{
  "n_layer": 16,
  "d_model": 192,
  "n_head": 6,
  "n_kv_head": 6,
  "head_dim": 32,
  "d_mlp": 768,
  "vocab_size": 2275,
  "activation": "gelu",
  "norm": "layernorm",
  "norm_place": "pre",
  "norm_eps": 1e-06,
  "positions": "learned",
  "qk_norm": false,
  "attn_scale": 0.177,
  "bias": "none",
  "tie_embeddings": false,
  "parallel_block": false,
  "init": "normal",
  "init_std_qkv": 0.0255,
  "init_std_o": 0.00452,
  "init_std_up": 0.0255,
  "init_std_down": 0.00452,
  "optimizer": "adamw",
  "lr": 0.00219,
  "beta1": 0.95,
  "beta2": 0.95,
  "weight_decay": 0.084,
  "lr_head": 0.00598,
  "grad_clip": 2.0,
  "warmup_steps": 399,
  "schedule": "wsd",
  "decay_fraction": 0.587,
  "decay_shape": "linear",
  "final_lr_fraction": 0.0,
  "batch_tokens": 32768,
  "seq_len": 256,
  "doc_mask": true,
  "z_loss": 0.0001,
  "train_tokens": 216600000,
  "steps": 6611,
  "dataset": "wikipedia_en"
}
MLP neurons of a small language model. Each row is named by its layer, matrix (up: input weights; down: output weights) and neuron, and shows model dimensions 0-127. Each number is 128 + 24 x the weight over its row's rms, rounded and kept within 0 to 255. Numbers have three digits each.
After each neuron's rows, "fires after" lists the tokens most often just before its 100 highest values on Wikipedia text that the model never trained on; "fires before" lists the tokens most often just after its 100 highest values on Wikipedia text that the model never trained on. A number after a token or word is its count.

L6.up606:101150118117112159165115162145105143166097131087173105103117179107150045127149151122140099105121153140134137113170137129114145090110131165125153115135112141139132190154141068127138131129127131142118132128074124147143148143136134120106123158112124104151105113122124119157109103100129097114136151132109134110146137124139138136108106111174195144121144136109105184108116128176152144133093
L6.down606:103157138138081156140093139134144150142114152126128114157117134093141135123115143158141116112109092101098140111123092143153092091139141152135116141118113142175127140114099125122129107138139115103113132135115104148141104137146157149083153145128075176150164161071162109156149135084134124112097126105136102101135111123146138159101164113138152147144110124088155123101153179160181103102135
fires after: " " 69, " W" 12, " (" 4
fires before: " |" 33, "." 18, "–" 12, ":" 9

L10.up584:106126121124146145150129150180105132144147130135077141080131125115166085133096158120136133106123107158091120108099126138109084126172154145153144121107146109158155147122144151160141140174110151145093125138127140144078105146131116136155142177115113109132118091170142122139132148158121098185165133115140148091125107120119126128107106158184178121161125111133081141099107107083159149065085
L10.down584:122085126110142166090140148129130092076130147133147136136130094088126152150142093148147182126175152131129134118108144098123117104133119150134114161139096150160122106168129126129105142132092136125150153108114129090139125132110113135140125126121130054127136112084160093114168101114126183092118093115156189118105108158176124088157080149145106144132140141094138135141137114186089151129149
fires after: " " 51, " the" 11, " an" 5, " a" 5, "200" 4
fires before: " |" 33, "0" 7, " of" 7, ":" 6, "6" 4, "th" 4

L5.up235:164151140095105165165143125123138136115112093112160130082084148166132116143075129116130103138106159149124130145101127140143148175097142117081145139128128121122115134095144101175168114123150137111111107099069153131186116122137115136154145169100115109129133151132169119169115162121100126156123153132139142093114087139092133114147144142107144110127119139086124187129102190143129101106132
L5.down235:170115159144157099112101090124108110113169110110170128098098125118112143109149152130137079152102172121141109125151095136100134140152145112138121147158096161083158120137168134129126138133115120136132106118119120134098136110120137129139070102141159112133149114161094150136097098187159115130141114204125087080166183143125113102148113139105115090106146120123126119123121127095130165150157
fires after: " " 46, "1" 4, "0" 4
fires before: " " 42, " |" 21, " +" 7, " |\n" 4, " −" 4

L2.up107:161138130112154093090105137106116179093096111096117133107122190128135106143155122131123110143106095165112146150134166123112157114097147148132088138155094130155126123178145120147151130120171158145140125085087099144127113179084112100152163136158140092146148089171152130162121171144146113134131108150153121099135133131109130123135110104175158110115119123099099116099145150155145127129127
L2.down107:129157153112157120092098124111107166131130100128080123133141132118168141097167131113143107127123110146095127145124164128102116105094129137160101126136095109121170128135101127120135165122148144147151134052133162151091155128107123116093175113144161067180109114127136109151125153093142113102103092110132155116129151147098116114120121115172159109115127130118127096126123134127118143118176
fires after: " " 86, " (" 8, "–" 4
fires before: "6" 17, "5" 14, "0" 12, "9" 11, "8" 10, "3" 9

L10.up556:124138148109109176144120137153141143151163161129115169103132128130137094154101131148125118115175130158062147148151109075090106127091113132141117134123183090113137168128126146163135115162146143106155140094121156148134108149089117097131155152101136105145073132150129103111128167114130155129109130108110122132155069119123143092161140099160150130102122132165113142116149175118162080122136
L10.down556:156105131105117123128139162153116108101131102125175172109145102147129158107111175134127097136193116158138098138105123126101160147130125161101127165146117127096156137130118116109145080135100148093114125103095111075103100113165172141122104145121133082132115106157132094102135127154151097167183172129137145151133099094152105170111123114059151129104105141101122157124114093074146119131129
fires after: "-" 62, "|" 21, "\n" 9, "\n\n" 4
fires before: " |" 20, "199" 15, "200" 12, " Ro" 7, "198" 7

L4.up160:126148125106123123109131107122091170093133128064132133118115162116173123179145104147159132116137112126139115168165157129111117148104142156130134144133091080125121149156112148145130124137131196122113104138093117164100077133101108102156170119155145098147108108155117113117141112158153085125099088119107154119136127125101109073121115137168128151127131104133088154115135129122170140146150
L4.down160:148137146123107119105134116165156111088126093112090102125150099144103132058113115154179103174102153117145156139140177118139142140109135160146102124132175102130126146123098128144159128120134145124113091123165105140129146134105117122129156104147151191127161103095139091108169170123108117154092101107149139108128096149153153084160139120109122116094098129152132128108123118149085128100147
fires after: " " 77, "–" 9, " (" 6
fires before: "2" 13, "4" 12, "0" 12, "3" 12, "6" 12, "8" 9

L6.up27:095139117123113156151156104149123164122115129083175131082110189147126087111130126127139110133143101131145192153138116143138158127107165169106128140132080106158156121129147123122150113149121129122102120086101177125136112134111145110142164136112133099175111115097125139159138128114090133116132113089142148112176095129102136099152141151162139119116175101085120137134126116099149154159105
L6.down27:110166146141098113103107138108124145149198120145094159121159106066155096119153125130149132108136161092102118135162121123161070113125109144164122118132157132111162127150112166126136123152109111145145111168106146126122145108162123136108126145125126212160161150090166143091146169092113123119131103124082143136117109121120154092110138133175110136089124151119124101137120101100103106126130
fires after: " " 55, " |" 22
fires before: " |" 25, " " 12, "." 11, " |\n" 10, "–" 8

L9.up373:158123156169123145117112105144075120102125116090146110138121172163141077119092123099149145147122088125106126137089100162087114130106178131107140130144123099100116155107139136145129075108149111152102071131081106173097138124135094100169108143134128121127122130178144144132139125183108128181125165095148104116143149141132139127136112141139121112124159115097109165081128145126173071109123
L9.down373:127118121122144150108116127135145088138133093133135143152155162142121117134138130123120122113136134144137125121118154167155107104126157118140116100144114108128106120075099154135087139136158135122100128117124125120096142111138135109115125108141146255145150118126121112110151091117154135141121139085121120129134140127105137118140112158130088111130109122119120117101107145124118140134135
fires after: " |\n" 47, " |" 14, "." 6, "2" 4
fires before: " " 46, "0" 5, "9" 5

L5.up6:144171091122145138077114148114093169132119139107112168124125186151160104138137161120127109112125128169105095142113165115100126097121159135158137142141140084170163147170142091151139109145141159106162145125120111085149073159103089122124191159134150062165112088166134124115117161142150121125129139112127142147172093138114116095167123145155144112108124141082124110102147147119130116084137
L5.down6:078101135080136107137159145106152111145088142133133123110130143124155161116106140146106103130162144150128107156148130102153123117119109139150107138131096142144117119142134094090110135085144121158165103135166100169101160099115162137098128110110104099086099102128147129112183124102138085101142103123152189110085087160182111151172121139153146136121135104154146126110106075140102136169089
fires after: " " 87, " (" 6, "–" 4
fires before: "1" 12, "9" 11, "0" 11, "3" 11, "6" 11

L6.up709:149114110111150186145108147165133174118137128125144099097150129161162116135085128094134105122116073148128130133137178102096163145118163143125147140111115116133101132112131123162161141161156122111104104144134143127149081159114106130142148139091100122137133136182174149160110112137130128128107082114104095084153097132110159124147120129111122120143159127122142139141116124147136116098107
L6.down709:157114105082163115173148124089115119181132107114149118111136163109121116137165130134177102124149135100122087126141098160096139133149120142126097112154105159114099093094142111097128106099122167114134124156134101110143166122122141108149121108144116103133088143151083093106123159182142122114172160127110117135119154147117094112111160130109158151132135137166154127094113105097045139107149
fires after: " |" 49, " " 45
fires before: " " 39, " |" 15, " |\n" 12, "8" 5

L2.up389:130172117121126128119142137136062136092117152045121186129131153121161110115146120150141158120128081138154125148125165116144137085116129123126113140196133149165124121153127138156154127118132132148145112148108115146118072191106111105176146135137146097154116104118151136127163149177136095141125123074150118139115128154089116127140122142158124130121130089140097149066121135123159122132139
L2.down389:138109133142145096105159152135137136132103105115114124138173131129119166077146148128106142123089109094131180123154129113139112111117101181146140064150137110095121121140118171114121170094179171120097124118185108140097159133132124098127087068119167129101166127157131136122119148119100134129101116128100103127098118153136155129132156131115123105109108152154144101118168105139127132107174
fires after: " " 68, " (" 9, "–" 6
fires before: "0" 20, "4" 10, "3" 9, "6" 9, "2" 8, "5" 8

L6.up117:164117140120138146158123121136120145161145130118153146071084144121171125120083119119130088144138114128157184160162109119124168169119162174154110116180129143154154141122165139106133117122143108088133124101123164128147100138127144116141161133095118102130087148118150111114152152141096153143106140070145120135151102118095103117165107137144124105122195117069091122136109104145131117120130
L6.down117:141148116138131127141099133116138133109172096149142156103156118084127120123154077129159112126147157106141114153155111116131127121133101165160095099112160107129156122151097183140133131159127145109146122155139115134173113125117129109106127107141133245116158152123142166075139124101146146105101118149131128140114138107143136125128111130137111136095139150093099137129130098110084101150107
fires after: " " 41, "." 18, " |" 16, " (" 7
fires before: " |" 18, "." 11, "–" 7, "6" 5, " |\n" 5, "2" 4

L11.up690:122151122111111130107134137184112146150141099105107161096148137146158081119098090043100137079116149149099106105122099129098148147107166092104104140146181125131131145143136126193129157173118131135121130111124166155146155121153085102155136153091103105191104119153162147117110176130131103133183155132093153127189124139101167105147144133168129109124110107108125126114095122145110098129113
L11.down690:165111124120134115112118161127152134135180114122148108072128140131150161143099084146108146131125163103158162150120147126159171068082124143144154103115135142135147139136141147108148149126144139099142154091092171145109134112102110146133135138116132106135158096113120084112178113154132140117075091117169146090111129164096113101131117143169114108106131085128133126125137146118102178172127
fires after: " " 24, "\n" 12, ")\n" 5, " |\n" 5, "|" 5, "M" 5
fires before: "." 29, " |" 12, "|---|\n" 6, " March" 6, ":" 5, "|" 5

L13.up167:163115142106062134106133164162099107149111117121146112107090127140149105107128124150122086175107151150126159127157142135120132090129175123118114140135108121163178116106156162156161123130132157128095152125119126123103109109132125123163131160142164114205122067148149130137121137158099124165133141129143144109166130127140127135160124146136114127127113113084086129113133119118133114116116
L13.down167:098118100111121122122127105141148153154139102129133126109120124115119138069131091133164113128121145130176159146119124112160106169102117088138106132101113130138115152131111112141135144146119152128114169162141116153123121117153159098128143111115120187140122143122130128136144124121150123114110120167112108134130118122125148104114114109184141112126139107116141105160113168170118129119125
fires after: " " 29, " (" 17, "2" 8, "." 7, "22" 4
fires before: "6" 16, "0" 10, "5" 10, "9" 10, "4" 9, "7" 9

L13.up505:076156064102099108135110110181118143133114151072147152124127125116156114087107129144187081144133107118095141114151134133115158127149145116131122143107122141121153172116171133092129092110081126140140121154125086136152089136138118105128142132163142128165126092149187144151107123141081118156134127111119142180174123165095148124127128145179123109127125128127106136102132136132139121174155
L13.down505:118090141141150153151138147119163144146097090144189129110105120135105123075123127141097122144128129112158152131118118120160127140074125133146097150120107121106128123093111136124121168162106137166096146153103124153098136136135143112107117114108135183112126179113113164140142089116113124123137115145124146150121136104156122146149118125155128146144149132111141113152142135154105136135143
fires after: " " 82
fires before: "–" 36, " |" 25, "," 10, " " 4

L4.up547:161142147105126111171136140142136174098141130096154132084112110110137089125112157156125119120121128142122126155166113124132151113155119130144186151166129120096155179098144155125166071114113092117117141117107134126170169135153126132157105122153101114186120090171152105141108122132114100165104136153123105098129130150118112104123139154131137126114132141090109157155094150084157130118109
L4.down547:140133104144149149149116124075130132096142105145118118106113134113098114160094127115117143122122144172118145186131119183142119145131131134123123150137100173177031119087143106135130129159128111161115116136084153093155136149117120123126184148090156113136191160136163120104158126112160113107113084153121118118139129141129102138162074113138137111135138120131137129104160126140091092116117
fires after: " " 39, " |" 13, " a" 4
fires before: " |" 33, "off" 6, " |\n" 6, "er" 6, "–" 6

L13.up514:108167146123138175118124124151089125161177133102145180104097176126173085128116108113144148099168112129084100124128133115099123101084155155097119120169130120112137158122134146126111080075150155137128108121078138150107101137154079093143117145124122127133146137152156116114150159137092135176107167071145120158162095161098147099152161165173112129116175095088123158097131135104149109122131
L13.down514:117146117102102167102138143153086155112144145110134152113097153160152099143110101103137129121142110172107106160145159144120112096124158148104161122143139108139128146157116168141129100105179146096128097112087149110118106140086105124155121182118114105154110126144162126108161136157100144162104134105160111108138093162100133105162138151137135132147152125117105130082145110081163084131139
fires after: " |\n" 64, "\n" 5, "|" 5
fires before: " " 44, " No" 4, " L" 4

L5.up395:128160100091089149143158155174104161115177134117160129097123159107153109128130080141146129128143107134089164119158157105126126141105154149128131133132123107151157121132138123139146116134145126125099123163134142133160147128119106119159133129140113098142088129115159129127130158142129167098155106096122131106166123161116089085132113138169137121123184091089062132116118130105149143137108
L5.down395:145124123143118094146107147098140136136175100113114128116133113088115094103163101135156122149133153144112137130149117105112100147130091162157120119151125140113156140180117130130125096091132140114137132162129119120133129116137151109106115098141116255129155161085121156090107110094106148092131101124114143158120149108108113180085136139172147118106165139098142127146105102143120092154130
fires after: " " 76, "." 6, "–" 6
fires before: " |" 25, "–" 11, "." 9, " |\n" 7, "," 6

L10.up70:144108109105133137141149169144142128166137101088145148059144139132162146123119169157182132135138121168116116114140126093130128136134146125145129169081148110111107138111126113158103129112135185137119125135128127140158095133101076142133194177120142109093113147183168118138132152137130138166105140137104138155176091135134137090134148116161144078129133123122149109093136119125107126140103
L10.down70:166107093130128131098132138119122076133115142147158110121154092120087157100146109137134132104117159158123122116125082121145124131095123129179142154143126112139089137164140121110146124127146117065164092129105117100094120097159141126116092111106148098109094143130141126154129092136099099150198119178147110116141103108150131141140150136125128106158112153155076159170161105107131129175128
fires after: "|" 31, "\n" 29, ")\n" 8, "-" 8, " (" 7
fires before: " |" 29, " -" 16, " Ro" 7, " •" 7, "198" 6, "ow" 4